Weights of a small transformer language model: no biases in attention or MLP.
MLP neurons of a small language model. Each row is named by its layer, matrix (down: output weights) and neuron, and shows model dimensions 64-159. Each number is 500 + 25 x the weight over its row's rms, rounded and kept within 0 to 999. Numbers have three digits each. A neuron's up and down rows have the sign that makes its largest values positive.
Before each neuron's rows, "fires before" lists the tokens most often just after its 100 highest values on Wikipedia text that the model never trained on.

fires before: "er", "tor ", "er ", "ly ", "t", "ob"
L4.down303:496466490480485535530519486496534476488507466484502474477527528492527499529523501480519518459511440446549471514489532480513505507475480473463492492500492503532481535466557478521509502510511526518533500548498528500469532516532551509486507494521489487479524483465504509483485524463546506525

fires before: "ong ", "-", "ong", "th", "g", "most "
L4.down246:497506488555504471470488476496525489516546520476499485479522540557490524535496484479478474485513459474515532485549523544479504504520495508536496476453503499450536502504517475526487503484484482448506478523536486456508466501517466476469456564529511487496548505522466501518489495510541501495

fires before: "ec", "on", "y ", "e", "enc", "re"
L8.down372:476517499514563478549512513482523514506451481476534496456509479475505455544540475502515496499486569478545468490472532518482520493504493475481497494538475526479456535534524457508480490495514511533506505479533504487481447483526519523506536534492484503459490495506462513472491487558490460551

fires before: "strict ", "en", "rec", "am", "oc", "b"
L4.down403:489493510511524530481515529481495485483499503509499473495494503504540472541516504512463487471471495499513475532480558517549513509488442491540496517515491466470566494515546466499491549495460525512462509493473507520502492547475490479517544502503554542487511491482469487500492507493521529465

fires before: "ad ", "b", "c", "ad", "is "
L8.down312:518489486518519462477499502485500495501518477543482550482550501484490476509510537460463518533481536497448493507454511464480513484492517497490525479509481525470482522469552471515450548544487486491467461517499513529457453476465478481486491495507494504480534481503517485490493463488518495557

fires before: "ical ", "al ", "i", "ia ", "al", "d"
L3.down386:500493491486472504518500494501516467477540502469506505457481512513512482513444511487506557498516513500550453529529501512457517491508491504485525520489513489492492510516469480465480472465528509491508490501510510486440501466465494491530511502506495534496444505486504508476468521525530493485

fires before: "n", "p", "n ", "al", "ory "
L7.down62:499483486454466477493520512517536508513513531511475524495527507503476483521512505458511463488451454499499515495515436447458483494483479507507519519523477524482462497496511509533488463508477459475480541508511503503524495447515487484483498490493511500478496517506519499493526544507536481504

fires before: "p", "p ", "ber ", "ted ", "su", "er"
L4.down156:480465519488511457537492476483519529489482457508520522490511511516525488516494515496538498490498476466519475450468461552498464500496478474497526498512544455526527474485488476473478489502470558512533518524489497487488450504572495506520520494511511520479488516499512525522514482483551525531